Weights of a small GPT-style language model, trained from scratch on English Wikipedia.
Size: MLP 704 SwiGLU, vocabulary 9056, 15.1M parameters.
Architecture: RMSNorm before each block, rotary positions, no biases in attention or MLP, untied embeddings, capped logits.
MLP neurons of a small language model. Each row is named by its layer, matrix (down: output weights) and neuron, and shows model dimensions 144-239. Each number is 500 + 50 x the weight over its row's rms, rounded and kept within 0 to 999. Numbers have three digits each. A neuron's up and down rows have the sign that makes its largest values positive.
A block is one neuron, or neurons of one layer that tend to fire together. After each block is what it responds to, as a language model described it from the Wikipedia text at the highest values.

L8.down462:508534549537547503513439424511498477553560504519474499500561457528480454555541514521442507595543482470442433560500520503565531459462502469518450361675423507500416496524510555501484474473467512550517538450643437494440488485459480484410546423549439492490620511459510480532568439626543546402
Responds to: Sentence-final period after names

L4.down28:444445459501464513534475514541449535593416455581459616426497364448566480494479439418570507432411499427447567484503460488627566513486445447572509587538618419483484503431519457517493457446446496458564548575541458474567489525587430478528522470394512561494508516514487443533486530477439461464
L4.down37:526440455381479505488509517554429491564507507438568493498439401553553521457521525494545426460449449437513557477424504597598505447465421548480546500633613533467481515540556429399632510557496584474536489528534434492500523500483452506512530489476450572493546504501467576574470512511512488523
L4.down38:563517521523463458456428623546510538508493532478518513501411583552493476424541504391445572450515485500574365497417582498573402448466495555508522534500537508485502524453567452568571511556524409527489462537483543452537529450469499473482550371491619455484476518415551609460492582554494564483
L4.down218:514451581521525525581475483543475436537477411470531477474581416544485457431538535534520471432437493524482534573534482516482429536554507412487527594396491547558558536517479481512531445455417477522568466575511430530535567589484410458557364550521395540505553566517550503379523633561474458487
L4.down260:479599655465583427472516512548497481553481537574448493483461528484543457458458502530558481459526562415558512465577538469623545481464570413531564459537570557520438514456481399506540518489534477516565506466523537415457469532495449502506431490556478451532440485503497459442435482551539504583
L4.down267:501502556541470476574464450624505413460547478593498564489469413510563575464518476540500485461451547477459516458522470500511508546534429418636516493681513461450440533552519520551535566462524455421430445455517471515470446531455518434466608475463587490581459506494511532568485561396490476471
L4.down324:444497492484448553554495536509529552501476427471492530432585505471536494485540454412563531467574405521539555476601425497497579498553395496540560541717481522443505540428498511528523526427431491478519381500388495470497632475560520458559601498460470520510582533423578529390576545507382547470
L4.down327:554490539486491487566512587497551553522521491486547513488448439490453505501477434503532501551563492547514509506454528493471433546530495477507528636840642528464391522536499498577542519487421477466496511461507520519524456600504516432531430485573534423538471505435451553562467512501527513515
L4.down342:457502517584514429475472471393509599444405462474412496500435446495505541477464457508518444546451389448599519558459369465404583564433510466538504529713624516483499571566452577501483472420489536491479437482392488445587512437541553535502487453512460528516501487492572426446448439463470541456
L4.down369:483487608498509463485461511532514425547502482443515504415473426529553456331566525540478552486565548505492492477497532445546491452460453577551442510582669567486452474563512614449506508516550508529479556535473442499563489506502394488462612411480526499468472517480532590455479602524535534501
L4.down383:493593580559512645549428532572499451488484489520532493484457446500611575444580483463502456428504481509580437503594493495472556464447439471551444640576637494618469486520518428534457512489439514523500484543517504496551467538519503534519438475597571498519549476539510513508485502480493569502
L4.down520:502456462571467500474516539457444596443544504420546522438442426538492554453445488521575579602503512491537505525527589487391533527556389553506533487752543489410487520470445488468508490500495454457472490486495489532482460542538524421435554447536628545485435547440578507510496547563477553474
L4.down537:507489527587575580522463548565493542589502421448515525531539512552530436476466482474495450470589470547552529515594605463478401489513516485541479518566629491544468495539517446581478509525364396565534538488471555517548546482480608420417519511537612478522576478447454501492442491521472497468
L4.down596:511513526491427568526492635521405539497455554498484586449544576426520504498491491419480451486555474486524477503481523522480421445463511553576558465415345508514564549466462583509495538466575501481534538479494492483515552548507486534560441486493515415495489407418510585470496457442432434475
L4.down625:482538566483519488567449466496502466529548511435522485554538422432550517492546504472500549475520435463430459514544432516575477535549499436514516584892612497505448567493455484586649548479506469455594421493517496451535439454528514444534472435578513462498512430457491439482495576508508482516
L4.down672:533465577508470430569566543520480587562469542464538554633554532503485474418508546491578423521531484518549446578526548487452522518514541511590532499502445567479520478407581442450515501523539477478503521566385403456458509473491424515489613460509547503550450529419498524411455449542534579496
Responds to: Clause-introducing that/which/where

L2.down30:456448608511457487524472469445484615502506517460488593459588598435604549441553484499601532443477446487514518536461437495518540520584533456514509486609457503450399538530389507499531489413541523557542508538483619470426483480522486434541511589463578527478444502391473455543464497473490487467
L2.down157:488449612495462476529484451577475559531418476551513507496439467518475483535408476501454436432471511529548436516507508439433489494570521458530498548867592479525461538447476466541560517447504502540544466527546482484456454488492409465483512475541495483491526499480478461533403447539468565513
L2.down505:495553470533499558480596417520527500505557580542546513528535517618521498536468576473446571491485616444482561545525539450403470421459558448543516557644488555525491523501459457526518508556446397556512443482535531574476587515506484545545431555527507531527479510450515492522424402469521505445
L2.down631:490479510444406373588486538483526509560454472482550548529514447479518516499438533543501509535480454394536454532570490354483580540590482447522508592760437499471440556543451468533631526459545534550471430456437551506481461469464488427516532444553549517453500565490454402474489524595474513461
Responds to: Clause-linking conjunctions

L4.down4:517487536449521496455436548519549476550480540475543470438472558414486526493597509491517447557476507484549507506520488572461543511514501546556459431587531556555494558583478448501480487444438582545506579501476479552472578545513555469435578508478493478523546482522536401563556520536596446532
L4.down114:576518510479460466540495536537518533479580521479496424430446377444511429562464567448488481483479484425506461472556475531522506543506454356519615609765644478399561499564428462500504562541496464447492515587464534486547416528596568470558523487481466569534480522488517459520479461524456575507
L4.down189:488487528505484449483488507464469473514451527484459442541507339489487509443549472574539521531487507470513482513480506472482489496508505497493453584888933492458451523499490543480484492519485526482513470498485482455521510496477546498485511461529459470484516510502497518549482536526496495512
L4.down278:459574550426435509460487538538465460514485452489473479512482455583473483519514497488565496497463557507530491524551490464430494431556489546465482555726754578466553485515509517411455512458509498515450512512520460568516562509512476557449439502514483523471498421486478479454488579570495498427
L4.down286:528516530496565500511402494506528455535420530554468482384443518463549398553575470560582485467472617464481637451423472511521557518449630487489484517470428508468539541350478438531433423483465525468541461497491459516520472530503504500488512474460471577519514497462535497506469507539534509511
L4.down297:433477451491525506473450569539497490547450411477540456526461503572502506458480487529468434451512490529426398532489495507566499488460583464410487635622656486455618476487419549507525492498508440486573531581460508445438482512430511509476483439519551472510498517573494449413495535501470419465
L4.down335:507484502570451410479515357474603467561544458485565527493496565550511534429430544536570406481411501474432397613492404574484525485480479539539559575588525428471527475485462512445468494505509527461533539520590558517572520473408488549513549566470495573574497425498496479561466461548483472485
L4.down381:454448526535463557619473426538451448487481464427531423431642423539480495490458503590533524508534441488570427565614515465515511522462536498501522501510478512445510483525571422518468497513448460435449553454441500483472496467538593494433522534497547568512497489546546541565474485384485510561
L4.down398:551495473496556514502484468501453572478511519514479557484546449476546385402447527435468493434577437460532486512555499440482544436534524442397415523590466532558431484448581492563485513466441518493505516533494511470469487453591429432542461525613458432522510486510425626441461457464487478455
L4.down423:464483506483475463489494539475491534528507488552545454541525298444543562516546496555535471517474532451501442580508504515504474418548533535485455541780907497433420524557454470474480467506487488488499520569470515505525511496481502462475508489541494494460531532528467572569483511586494523528
L4.down469:422615527488496360470540607449438449471478430515451483490447443507444462541449528556475563475491542529476569459463501488487588500634539497435542546385607460487517474485514564427479462466510554419411517518485485500509417457443510419578506456454539515410593528552512464492517551511475540540
L4.down509:552504518464485537486515501437538614468422457511466497498528414532472408413499480466566528501498518401540488524529480415515580512502520429493453533731536668526496377457475405532542488403470503484494511441488502417515565443575481441512507541515561529520424561551455535534488488530523525484
L4.down545:482490494534555415441513524480508493491502434516511505510530334469498507571528508510515487540498530453502436570472514490512494537539502498487478562863700503548364454523486489503496494506530580454555563519517503480586512453492557473519496413500495498467493513524477484578440572509528554534
L4.down550:475490471504500486539443448487576514486417455486509527472375432428436519554519536484500478549495458423429530526441500444523417482536502442446541632739565417559498510565494579596478480561547559448555543438563490429548571473495459600440483509462497478427500437567485475526471458390533567537
L4.down569:485476520485466400460449580521517456388522497493479499545485437478530493447424528505540579489514448545484533526484534453592414468469575491536535576640618548510494471473469539516483536524444431549556473480509465496498563432434494543505544534617537519595561566530622467451521496554415577458
L4.down698:433595545441565538515430416476489542438579491474433482573451429432596556524528467410548492560520480480454541513550495472539520522563468373491504493620626516554431543524475500517584415513514539484563464544459430566487450493539452501543496470543501582424462541495504480457461476463476541520
Responds to: Clause and sentence ends